MLP neurons of a small language model. Each row is named by its layer, matrix (up: input weights) and neuron, and shows model dimensions 48-175. Each number is 128 + 24 x the weight over its row's rms, rounded and kept within 0 to 255. Numbers have three digits each.
After each neuron's rows, "fires on" lists the tokens most often at its 100 highest values on Wikipedia text that the model never trained on.

L7.up623:154149125149127185092136155119117095130094102129158096157145140155130146107128170124157147116149146113083164167122128105138091107136179151102118133117150131159128108124141137078102152116132106139123133132148117122120135119142118098150138137165108135126122076136100131152074125090170097168099107124167106118154103096111125114116121094153161100093099123152140166119090145094100078126138
fires on: "im", "er", "ar", "h", "pl", "c"

L8.up0:119103116147153106097168155116142111118131137109144131133089118192161091133123130094119103117107108119099144125104132157133153204148154125142156141141111115119104095122155093120120173130130137109157142091157126147120165136132107087169168134110102129129108110134151148142123136151170139125112134109152114167099132154147104132142141169124118152095108133116107179110136120082125138122114
fires on: " (", "em", "ex", "m", " m"

L3.up472:157113141169131143104154065152091137120103128089136162110167110121140136134122126091095170118110129148150118128153148116106164130134133138099086171124119098132148190106119127151131105108097149139129155139149110123139131133157134131119106143074207112093114148131114144096090166155162136140128126126128111092117128094129123135107141127113115135081132158142079102131124163154150150110120
fires on: "ak", "ent", "il", "or"

L10.up647:108135126159152095152147139126118097096162105104125080101176146139145112141193109121111142132096128117120121145157137136121137137137117107133159076127167118134107092141137159193124138147155130128147099116104097097125112139114132100119116117140115133123190138135144129108155103166159132101107132131160107128094091122130085086111138101140144130130103140129136159098145134155154156145115
fires on: " N", "v", "n", "X", "N", "0"

L7.up363:114127097120129133108151143135172128141116128158123104145154140146091119116124133147105113136109122111125133117102129150159143129114135100087134102134151152129127081155136153147091168160169147117131081108110131110123129147118095117138116110127133140130124136190142109082127157085118177156139121096127149166138111136161165124146124103148092125136119106135132139110119114121143115132170
fires on: "m", "em", "ff"

L10.up524:139144156083134118125119094163101073147135129104150151137137147098095117113127111113145148096144115127144124126124139178206159134125120124088120151160179145140156106119061121094103158156111110183143167140159147148130140093113113151148146112108134125101118146107138121157144147143127160159106119091163113157119097103097089093111127150124147142123128140148099097141110129119111127090117
fires on: "p", "im", "is", "en", "an", "om"

L7.up266:131143090115128107131096118182111163142121153148107106134126121139153102144131085141089144128128114154082131168130086150132153112130136131160136137109124114126135103170109113116093133132164098130097099142099121148155104113156119118130124096159093097116152114098132154115129149115068098124106109111130129095150175098120092070155161113178097125131142139143117104146114130110125115175139
fires on: "o", "ss", "en", "D"

L7.up520:118128167137137104156131122146124113124122131083162090087162088121143114139139075110145116087106078135121158102144122163125195103162113080070143131107137082138104174119087113173115149136181120144137156120141134097117142120124129075128134126154174116117157161128135086132114135097142107160143153096113131118110107115116173101089123140144160125129105110146113106132133142089157131094149
fires on: "f", "w", "ow", "b", "igh", "ver"

L10.up438:143137125109156134120164127115115137113121130167136115130143131133151120104094141137122130147166140116090140147164105104134135108096129121076167115104141148119163163104092128109092142134107124118132149102168143173126172147127109108132140103133139119109139117128056117119118085129157158136123132160150111122129161079168130124133130110108103116101089112182097109131100175184061088117133
fires on: "h", "ir", "on", "ec", "oll", "ar"

L8.up506:127159128134117091104106122191107126107157103137117123093091131162093139142126114120124078100084130096133106138141139160139121114156127122130169135111154123162109138146158130074179155152084146091129121072115089112111125150113116113078134143123110117127118132109123121124131132128128105128136138153128141105113143120136137140106116130141127148090138108139114114069112103145100172121131
fires on: "ar", "u", "ad", "an", "a", "as"

L10.up491:100156112157107113122073108125139153112136120113168171136096123129126106127116137145120143176138102106146096143153120053105093150117145137163158139149120147110123149134144129093111107109129122173090164088108162124112128089168138148120172065148127090100117151098170142144103181145124130146122100117167100113122113140114134146156125133111158101120118129118123124101101125142131103163103
fires on: "eb", "he", "E", "re", " E", "y"

L7.up83:102130084111141153153136149126135125138132090161120131148137106128107145097107109130119091114174114122160127111122143131135127136096146155152105147152127135165122128108160122098135116110171121105141137160109108138106097112102128090128173139139112102100142118105121098143092106173135106177112117082104095123120108138174093114159132143146170132110047138143134115156110111112151123128119
fires on: "s", "ri", "y", "at"

L10.up668:123158086120173145121149117131140154121158118164151105140127117111152089121149126160145093129138099109137140122084141160145124141151089162118090091153116073148129123119128118129136094110121117128128106105146107144155097152102142142105120121107120112143127136200129127117097112116189137132125161113129114122206137095140149136078178128136121143140142149151121087122088109158144148092130
fires on: "an", "ork", "ent", "gan", "ass", "qu"

L7.up227:133165081127140088133144126160109126115147122130148081124090128150114129120107124119114142105086184184125120167111072126109163105148090159147179117116158155144123165182121093099167163098136148131142145117109133110097159179106131071141124152118138129086147159115139153129069117124164170123117128128123142132133115122096110117113148138134094155071116155140075138107154133119087115098093
fires on: "ate", "as", "a", "es", "pe", "is"

L3.up346:118111163115166150139104114133080138152146115113134120153141112115103104132135127135125108130118143122107093167135110159162125151077127128106157148164131127140107139112142129156081139128131131145119134115145088152140121152143124111164139085141132112089119121154074095137141173149110104115091105112162117111142109139068180151147142168100122158164106165157128127140118135103123124096169
fires on: "in", "im", "el", "ig", "em"

L3.up555:108118133120132147157116112150119118158101157138094119134099123092135109118151142112101136109158126096099172195112134116136153171108118114108107100130108149137141145129148156095100115181122138111135195102112097125100125122138164129094139091130084127132133120128194165112129152107107124117116090159139124087143109173110093137145089103121147140135112138078129109120158181197120154123133
fires on: "our", " sc", " Sc", "ost", "em"

L4.up751:170136103133131106117138086098132143119108118136146164132159134131112153159169122118123119141151127101161146169103110131116127161127123105140098076126121173123118127144144143126180116118124180166112154108095162113130191165110136124088121153151124096125077124141152142108123143121163125103093098148123137128102081097130117084140139137143126154123106122116184141115155160100155150179109
fires on: "oth", "ch", "y", "er", "her", "om"

L3.up591:115105115139153137140134134128074138131091091119119187125183146137159110105106121138142117201107146117107089099167147104144126091104119125125143103186131113116079099146166107126120112151117161115131146107146125153152121101126154098168107098154133148117107160136145101106096123135121109160106119139136087125133118098080126124089165108102151133160093150118140135099121115121166145134107
fires on: "im", "ay", "am", "um", "ib", "ore"

L9.up112:150103160126151126162129114122123147132095127124103118097109164087147122152157131125132167112092165152149097165153100151127115112131112092132164121133125160099148103173143142133172102161125096115147131092132130143150101113129117139107144093150121128154119129117146161154099080077095147126081127120154097121175120139136137115109152146121102121140087157159103070108119123145111074107129
fires on: "0", "2", "w", "3", "k", "ment"

L8.up443:120145125126101067145103139125112132113146146098101101124179097132086126097116128103145120100131142171156083112097130145166097085105145100117119138128159130148162115122170177166120123101135104141127124143110179142146136140124172089139135173109142160146159130139091123143147114114113159128121133121139097144111092090166136148153138098103123130099124112162148088114092117076126142127135
fires on: "y", "ly", " and", "m", "t", "e"

L8.up572:117149137085119115098110138120151147096168081140102120128144095107123129087117104108131128155112152118114167125152167145101133122110162131157133129115157144167118127137164141128127181125170103158135136119103136139103115127140117099154137153159165101085140086097138153129110111152159172108125122134139120122121114137153104135123113146159159098133081142131165161125100107142126117122139
fires on: "ow", "f", "at", "y", "e"

L9.up451:071154123113132106123113130139125113120116148103112112127132114107120109142145092149164131110121117095128134087132109134112170145146132110198122113162077101119100141091135123151124137125176112098149143118130115128111131129171154072170140131135126151093154146101108125143103140105159157145119104090124157159121120112123115115153118159126129130091133134125087180141178153127130132117150
fires on: " B", "t", "f", "b", "k", "h"

L9.up309:076134150123148115143146115107116191054115139152111116124108100145139136080145134142149084105123096101111154116100135118142121121138123096123108162115103106107134189128135146162119141145169121113081095165114099132116119123145127083172136161140136160113141104119113125153140154111135105135139105141114119127158150155126131138073128130155136153125104096123117120085127114111159136155141
fires on: "t", "u", "ol", "ue", "i", " under"

L4.up8:127129152131106110097116168140112152122089099115082159092169162158165109140099111129081143184130147183094121116087160149159154114100157127133149118131117098154133137101130121138142149129078094125121137093185125144175138111131141093125139118143139132129122120123179125122104133112115135150107129174147092115102141134169119095098151111095141077100166141177100140120153157128099110102110
fires on: "im", "am", "ah", "ig", "est", "ur"

L11.up354:133139142163116110145148128106085142115120090124117133133161137121141096104149105168113130148119119133169133165127106082141108111110117129117149127128125122141165093141118118090102108120076122113122118063101144117150111126095145142100103115147134113123106095093154093116117210118115117123141124137127063103141097146114125164130133122155148129138139152136169113099095174133192127123128
fires on: " se", " A", " Al", "he", "al", " E"

L8.up162:092143139141142123141095113105136115142116142113145122132159148131125141137134122149165116118179160163155161136167114062123128146107131102169152120147178114097131125115112128124135094142114155132188148113137146106136129158108155168100148101144119152113121119117166093105131132116059155080085149109137093163114120148120150144130114087095153143108126127142163154113165152129186115127110
fires on: "t", "it", " se", "e", "le", "ch"

L11.up457:116141111121145109147129137127116131129148116120129163125145108109129105142127144131173142119129104132159150147089132122137151128192125084152104135119145147102147108139106114122182143103125102087121118104111144119131103168146110076114121150075141100107107074165127093126093163116116144144155134117146102165116122129085131081125134156073134110134088155094153104105136146171145157096126
fires on: "e", "-", "m", " d", " R"

L6.up141:106151115090100108156164153148120093132147119085127135104127146129129174140163160083136151112137130148113099081092194126135106118160138172159133137170114158106118112112106132133105188151122114094129146170120077139101159136099124154154130126097138120125136102103155087172113113144148196162086114145175058146117151136118106114148142154173130120103115154128168131131107131124105117126147
fires on: "ear", "y", "om", "m", "s"

L9.up574:148157158105103141132107094112109121152172117134129131133126113120114108144128081120133090127130079118115118117081143147154115139113123152135129158136102092120160121115103144135073143123114107135155094104135137105131094098098117077096164126111128128107154119195129147132168153148127138124108128170143138110081105101121133152105110171121096183115107136139130122125153111106112130117175
fires on: "el", "l", "h", "im", "'", "ah"

L9.up465:151132094115147132130141129147154139162127121147123148127144141106154109118143062092161112109108125133121151105095146160089094120159140139141096148122106148080119075131129197125100154141142090092134132124131105130147118131099101099115106132139161144173123067122140139156156127125132144162097123113130158133131122157129099129093150163180105149099131129108141112131112145122093088139110
fires on: "–", "b", "l", "ear", "m"

L11.up335:142142145097144104122151173131116146128103092104139144135155108094140100097156158131138140114148136105152119152106111118128150151120129130128066123135100156150106102107111155119110133102146111117138140125118132106155131145095135081134154151145105110108124144141102120125119138164107109162121126078130117143138127157113110160130137150113143157120146163081069113111068102111106109112136
fires on: " S", "ol", "f", "ign", "os", "m"

L3.up443:131131093147139078104132103128122107134092135108142169111127203106142094144132143153120118118123096125127115092133157158118144123111182119140112134109124153117156159129162161125118137101109166153114137148128132133124107123164177129127107140114094130108140147124132134134170113110134125121157126087176063123121127148170120131063121148126141107110120141100115139145141140143128131157152
fires on: "il", "u", "ific", "oc", "ment", "ell"

L8.up291:145153111099101159131128127130136099141143128130088124099112119113083117103090170128134127169101103094167152180066123139124168097117113115122162126196085083124120125128143169112107141142156119097120140165121122146128135178142106153165144136128119122124140132146142142129149131115129095142113089124129102096110185121164088155108108171120133140104142152141114187122106118115092154119139
fires on: " ex", " sup", "es", "x", " inter"

L3.up371:134126171113145152104110097162129081101139083098122143111152187099142121122155143134123164139115167110112093163093158116152079137126164102156107108154085110075150117131138147069148141097119111155155128139101161130135146130116152104131151136117101124146091141057145138136165150149148151139148076145123102106132094142113127119160146081125132150122113155119140119154116132136136122160074
fires on: "ic", "le", "S", "al", "os", "uc"

L11.up635:121159103122161118121135096130151105108114133124156091142123104145123112143138118114190138119076140130206148088151139085124091116094170102122123122117138111146148081114084163134134183116109125113125130108132163168131120189155129126104136077132156147147121103131114184150107137164158158147101129110146135132142141088114137118128135151142122128119146091118112106134132104114163148086139
fires on: "y", "ment", "ian", "ear", "iz", "an"

L9.up127:123114115161130080132177139123129095170130155111114084128075140136121117104188120139164142117122108113161154145155110112101133115160160087158112146146138135100140130195112119135118149147114103086139143099125110159126142157135087111128104118144105177135137102136126141136121139120128128129130105134065169133127152098145165092167168117106102120145157127175136142113144117127132159117139
fires on: " K", "en", "ed", "ing", " B", "k"

L11.up508:149134114073134096128133209132143134135125144123126139158140187126140114105106106131114111125131138112122172105134130129145138088136175093093121091126152109106109095118152147101142114113134102132087096104121149116099133103185096095114122108111120114134158165140197139127086154139098158113100105122184126175125137120155110153131130096140086137148158098128132131171112127150156102111097
fires on: "ff", "e", " they", " wh", "f", "en"

L10.up732:132117091103122173118134129140122112141130090091157107138112129139102165131144120106151147122109124119164148104174121115152101083110148117102110137129092126122093145120152151155117130130101176128140111120137145162099137138100112093148105101112147109121110118106118151145144121112122141105117119115139146102160088108157111100087137130126139143128149109119135131150066151120147106093141
fires on: "ru", "ed", "ian", "ear", "ran", " for"

L9.up518:090127132112119147163123122129127167131095110127086087135130078139084105154082141129103141122143141115119156122123129116101150093152141130112090107118168126157151152144107138148129132157143118095121110104105120118124118133119101156154143111140124139127131097103126123112105122073158139168145121127150161146136094144148171110133140143131088119169150121111092130110108146135169060130148
fires on: "m", "f", "d", "k", "a", "b"

L3.up508:144137118148096094141121123094111154160107128112174121141138136137086129103115084123155120157122109105158119109153135160134134140165107088141103125117160119133056140084112126136140119114144149125154073133150161138156165156140177124103149118133113117144076176126133163141137120138123153175156135105091113147102153112085073144091109156151112134142168137137133144115135132126144070120111
fires on: "ge", "%", "am", "age"

L4.up362:117123100100125141118147162137114134154124139105148111139164099111143111113110100133136153106154100132142118138109162130116195121090146133124108119117047149085102122084123141128146086136170093127112156135099151132118124149106148127131154133105132125117161117120100150138107140139138149128086126110109122118140117106098149119112108155140134153118102130155123157103059101079109147129135
fires on: "n", "is", "os"

L10.up324:108120122102103097151149131107149082146064139099114159124163138155160108139138127128148174104103109124118136107120108158149124127159126136113139107145149124168109095156158147142109145121124113095107168137120137149101157105140152150166128095111076145145133092128129120183114151114105180122116089130153089137116161124145108087152120116088134152129130144104115120100155165111169088144119
fires on: "e", "m", "v", "p", "om"

L11.up606:121141131099124093098135133132152119115174097119085112103141117112172132139129108123153158121167132133131106147145088117086094131123152110148095078172094184130160159154105130086134100131126120107195123137082109111098150100103147100138149093102139132119158138135093136131131103100079104150071122157108125089172164096113151137155174111117106136156090154111164136143101109128134159119145
fires on: "y", "et", " T", " S", "ig", "le"

L8.up410:095160108082134145120100062142157120133118123149102116143151115124138084106126171136132134116149138088157135133125143087101099121110119177124144142062150090096152186095110152127123137111092100124130121139156126123125128119095120108083116134125119130128108149122113104150156133131083146111162132144152156092139124085141130165127106151122105094155134105114127122107144135170064105139121
fires on: "s", "es", "'", "ans"

L6.up229:151079157151118127090123110128115079120123109153088128131128147137127094122115155149122127120115102157133077124105171083177119069142162149117140134150137118083116140144112126103141085096123102121136128139115160150128128133126100107047160176143153116135134145135112149160168135087094139163127089144098157113151133098167162112111163151116132100122166136114096128122123135160141117150172
fires on: "ss", "ass", "as", "s", "os", "ens"

L8.up755:132110144118148125163095092083133100107128117129155144150141149135131120148128126149102136130156107134154136141107113139121139113100101080132123123108070139184131120085108125103116107121117101137154132121106123127134144139186064128083154127108135124131178129110140159122194083127079121129112144143119137115119156151156103094166126128149054168107121101124121147130095109125140093150126
fires on: " |", "i", "l", ".", " ("

L8.up500:126117126182143134081119149148128108130133127125124102130136125138149116114115140136130177146135104138111103147154104126111133114150168096139139112140154132133144146103130127078153118142129095145094173139126123160122137146151126101174157108125125108169144163114092112148140113146144160171128157100185159164156148109133141130137140113121103131076044084130150146110154172093092115121112
fires on: "s", "c", "20", "h", "p"

L10.up253:087107130152112106142114081123116125142166114160121146101133109115101111112146147157133116119109158114145144140111083146128124152140117142153097106138107111130120172109127128180152123092152118140120102172164157126126139116074150138110141152080136122141108057133151113163100104111164105140095112123136124146150168106119113124081209141146128122152143115106129138102133128135136123114165
fires on: "ord", " th", "ent", " cont", "qu"

L6.up739:141145155178135079134145135167125111142126162120116106167129118138130118117101087131114106146111098103152141136096164118140124145132154113097128091130134123131124159139147121116118042130121110101093137146119140100127098152117142132164096073130105153106116105092164136175101164145138141133128080146087118159127127172125111104183144204117131127161098125126134155104109158128132126155119
fires on: "g", "ew", "ong", "at", "our"

L4.up283:126162126148154133114156134142099148127133125115069114126110168171129127139072150133147130109156133137121127175140103159153103155088112149132139143124145151136091138149120173160092132134126146112149106136133116088115121114147131094117077076122102141122132102142119127101126121146133086115134139112153113140098175107135177150148124107149086184110118122133166174146121124174107126141088
fires on: "ul", "al", "fer", "qu", "ce", "ile"

L6.up280:152129099070114108160104133102138150155162128122144145093121128097164154119127116168111148113126150151113086123089153134163112127088146126139143120135069134151085129114140110128118198091131144104111150128122132145100097096137087125139123096143124150118120104110133113193147161137119102141139119132126143133157160118111162127185115116122132150137110085118132112127088153110118151126117
fires on: " elect", "ect", "ia", "ey", "one", "lect"

L4.up638:133139088154137129133158127165115136141119120106158153132111141092089121133087131107158114116079109131118130117124092109153139160125125120084103123139071125108137101125132107153146167121132111138142127153152100140165137137184131103103106094128154151147121120088147109092128138141140106117126168165140128133160094131133146224177116131095137104123191148133095117175137109119159118091093
fires on: "av", "ab", "ed", "aw"

L8.up524:128098123147133143096150172134152128129179125131131133110161101147160143095150161153133167098129139129192103117086128117152116126114132141144118124124128124123156082137126116078125138079148105100085152083126107148125093130139137138124125151112128132142107138122146155114076161121155139085054137106131096133107153120102145141147106139106093140139170140129122162109147145118087110119120
fires on: "o", "'", "st", "ir", "th", "s"

L6.up112:104090123146108139167110118141134139096164173122119157128125148112124094133151168166118106109137150111148155087111110128164134101158109119147132151138141144137111163152165197124107146089149160127107139159077126132094153130150162148157118078136095101125151134107156105150123125145112113079123115138157137082123155133081077113139126150113140148133084121125175119100079107165109141079133
fires on: "il", " Mar", "ust", " Feb"

L8.up358:160141172110130178102155130122127099161187124107130123115145118115132083159110127117129102153134133124129126128143123112103140114125144079084158115158136152101113168126121119096106133142141140120112133107120142131137138127130183125118153135143140126142082110133097131142116122139143151104119085163120173112140122075125110175167132136100147160124117143082097127157138124093166130103149
fires on: "S", "C", "N", "R", "M"

L4.up669:093115103116117162120103097183100162146106078165101161092127156116146107165149120075108127138147118166139136132124129133072156126134146145113100143170158128127091105103125127109124138134187114129140139153098117133149081138137161136127121137144117145125120126133202168143136103148096111136108092125137095105104128156141114128142122090125144175151102115061134152115120187119126101127145
fires on: " sc", " Sc", "i"

L7.up420:096133130119143129178130079136110150138133117076135097141135147140096112151162121175120116154136122094131103161136119170123125109106093135136129138131158162157093113172188133171139080166117123096148143146136137120123138102124134134120158139104143125140110141128100116106106137147118135125123083156128104164143135092119169106143099153143114105176079142166101094139121094103146099158154
fires on: "a", "if", "k", "f", "2", "g"

L6.up579:070133139179108128154105086164143135096140124139106089127118126174176110130094147126100140102152117110137167119103129148173137120177127132136095110099149124139127113169120126129139127103182131136144102151089120110104120161129127163141131119157111164140082108083118114131098096092118117121087113110113167166119136138100118128144168135131155130120115183098124170092109145125103146121140
fires on: "od", "ant", "at", "ak", "ag"

L9.up623:170118114148135126121167165147074106137130133143113162120117124112122154125146116099162147121131128116112133117071134126127142131148113128157118129132122096101146117111121164106156147112143123121138130129170103118089157198127096099139057125128135143133157128114117172135152154132153134096094062111094152131123096098094117137156106116126131139149136136132160126105124154135144137124139
fires on: "ing", " At", "en", "ill", "ide", "ed"

L11.up240:109147147165158115125144138141114152140122145082119118155125094147132135124141151127099101102089122170156120159126135143132116069118155130098154138133138156090179078110139161141127101105120140158108138109103163102150102147098149138130136173130151124092144111150079131158129144116124169143106133094132129132134206100141063131137156101080121135173126109105135094111145147091151103118125
fires on: "an", "m", "z", " and", "d"

L3.up541:127097161205064110148144093161095124096113109113122177119137134108166106131112153160115148118124131099111129085126176106097169080102160110129126152124136139149129152090123153130123122115102145142139125120135108154159148117139175140134153133134142100148110091159144154121096096148124141148125134096129124138144106148116105044133089157116143089136105114116119112146115121137132143126134
fires on: "a", "er", "or", "il"

L8.up354:142116177138147131066093151166145107119164082120145118158125148139140134084158101125116136082116106140163105095080114119094143120107131133142125111078119134153091114130102145081139135093123110116103113071129174145154095154126121125094141133125117128125120097111147142138130145141144165147133122146143160092119121129169142088162128116110106127104130155132100133129140123174128129106178
fires on: "s", "an", "o", "os", "i", "en"

L3.up112:123136112104105126112139095089151074102152107138112125136159139172144085165132115131131142131140142121106138158114159141156126108085151196115116103094119137129116128146122132165131161154103199136105115135155148130095112132126141136153125153141094154094144131122115146144128120116110135138114164152148156171078119086143146129103123113106094133091143153126117153120110127145176096105137
fires on: "us", "os", "ri", "om"

L7.up516:115146162112130098150104068144140154114129142095164160131077147091124109137125170138100125104140139152143138123121142087132154175114076180131125122128149163084109121118137191124141143150155148060127128146145082107145168102092123107110088145090111146132186117142097150138134129171105149102101108126123170132121098113127136166134121142159133152104124090099131128094155144157108113114101
fires on: "est", "ep", "es", "ro", "s"

L4.up679:136140075159130167107104138132104138087147106132157152099124137165109093129115115097081142146081183124106148124117125141121165125106168081115094158134109125118132172131138133139153111141105142116132167094155176121098165138118107121100108151115180111166159124092137146109094104160122117170139122138148123141081155142095113087157117127139090161123154121151125141133101076153127157104108
fires on: "n", "as", "or", "ing", "il"

L7.up242:097189153130143095121142092157156120126142140110128148081119180137118107143149127173124148182084145113120121159166131112163155132149116125139149113138108155123124127149163144111082142124150145111135122130136129153118107097141132078131123158121120139111120145111157120160147082095138137144085089126134092131130132110088088134129113156150126118142054081156112126138152115152173163135136
fires on: "2", "0", "n", "1"

L9.up224:106122121104151114102111141132144068125149128127095094163102097126157141142153120115126107113108104101139137146115155136158101124132130151133127129212107181147104158111135135132129137160112164103153121144124141148148165137139129138156099121148125123113144127120135155154153127107100126163126092130098102079118155085167147156142117100116146164092162130108135150146107088128161127150092
fires on: " ex", "et", " cons"

L6.up301:156134164132153078135127135122146134129123185104125081129125112139127104108116115118151152154142125087153112176124161146119131132168128116108141150136118142161098163126147115130120093098135114177153149140115104131123122155144066096186104071118104108106134114118109117141133139119144126103144138120143141086098123121143149119138101122145186155121131094157126120093115165113174132120133
fires on: "ew", "our", "air", "oin", " Part", "aw"

L4.up312:139115124103176120088118098124095138161155084130138127174137165117127108160076154092132149162121088137146118149134141157117131110161162100112169117140154149138120142157112132180115123178112139143111163077074163104109116120165161122135092114111161149126104108149110131131136118155147149129143141117086164100108121104126099118138154080115103096145124160125152144113144087082156130131112
fires on: "S", "H", "N", "D", "X"

L3.up128:133114114141119111114171164095133103143147118112137093113122131092112121116128129113165116140119125142128185100110130177163078095129150139129134109141092126154149108143146144139111169126104103141157098102146158130097091149122092127145149094135124122128130076096155114172116118111105161164144103127150114124104102150137111116079153141171137124156098143153173107190135119154143111131118
fires on: "ear", "at", "e", "ame", "it", "ord"

L3.up91:062108147145114106141112105121138144109153144121094112162040127133131130111140155169113148089137076087143158131126150149156151100135212110146110130108110098145107124150115118161107102117148137162106139148111144134127150132072146125133099138125139132164138125108139152117113092094155163113124092119088134177099150114115116143157146179113148161129101153113133148118158155096148133101159
fires on: "ic", "in", "at", "ant", "an"

L4.up296:123122112129165097160142117108102137125125148136114153110130086113107116081095108093126129143082178125129159145141106122071131148130123087102157136124129160125177131133151129143135112122085128091148133105114181167118163141131107127110121152151139090125110170097168114092089121121138168134147140120118115122111118136117143108149128135097170135127127071141097097130110115082136131094107
fires on: "ort", "ign", "ch", "od", "f", "n"

L11.up724:098139144109171114143141142139156081142134163111129092104114119098086098126133111119147141123186129107134151129144091100106128127165106092152101142123176110137141141145090144126140145113135111120155155095137146114118148126121120117154085146095083124124091119137136134084144131105087133140132152147153122124172106176124108145131126123105103140134152157114154153111130077177191100119094
fires on: "-", " Le", " +", " Re", "e", "le"

L3.up178:084170091086114144120146118172138138109116127128118141088118097149140125144153117119119138123128133133126142170121178156105139112156135145118097104136145139127140153173134182132147186137130147168106156149156103126083086175082152120119074144093079109110160108147145135162114096123133102108073139123118137131097123139072127142107158140154093107125133128093140186100105134122138120154124
fires on: " qu", " Com", "ri", "om", "il", "arl"

L7.up529:143137144110113081105154130119147073164154186133113142123134146108122102126124131140104126116067120138129085079193084145124195117133102121148146130128150181102098119149123117168134132133163131148127127096185074149099114119131082099139093122087141147148123160121125129140155095086132158138090130103127114122162108144133126125097130125131131135133086132125141152054174133118128116100139
fires on: "G", "0", "L", "ts", "en", "w"

L6.up180:136116114144181143126132139142110148128090108141155141159168129105095149129098117111167149090189127123140122134167108116095088067143138112117171119150099125141118120121104119140096160148126123143099146127100140166138145121165135096142143119133158125169174098129149112160125183153131128111143159132129135115115128149152134127145198119148147126109145144126144102132087123123109136138098
fires on: "D", "p", "N", "B", "eat"

L4.up271:151166123132138122115195117141082119141166093121092101145116117124112144138079105128109092128104108119116156152147115161107084106111168142129143072144141171124161145106144124108127149141139150102128138121152082134130149095143162122109108119156112142146131131114143118124159125120109110134158125076196110143124089074129167124141127109129133139121152089138150202098098124141152116171141
fires on: "el", "er", "se", "fer", "our", "ul"

L3.up249:144117156145118104096135132131160149137141153186077112121136143112106170158158147146128101155112152126143118139137141133087125139120131091120111085102134136116093120119187126120126152124080146134105167152103171107151180151101130127083103111141148124160151098166128113139141116126101103113136133154124119098087106161141106122089133124147112132156161102096152133120154132169125104130135
fires on: "er", "b", "ch"

L10.up670:088106111125119137172129087129136130077162141179128145195151122146122110183110204138120094135119134159143101141133131130134128144132143118132107102091111126173143165077136130113097103132102109146136100107133158136118184099133130152115134114127121103121143133115134139166149136110089114134138131137101119182170169126116086106140148070129144095135138120137148126129148116102141094148146
fires on: "e", ".", "ens", "at", " (", "he"

L9.up99:125110103137114087091083107116108138080073169120116113100146124127142112125154119137153105129138116086123120122153146117134131125172104112155090101108125122106132106186133154146147102138124147117110183109136136146157152155097098119124134139167125122090127179140157133152124125114155175125099145125154161126102117084122129160128108130131134146187115159112175122164147137108161139084089
fires on: " to", "v", "y", "ch", "ow", "om"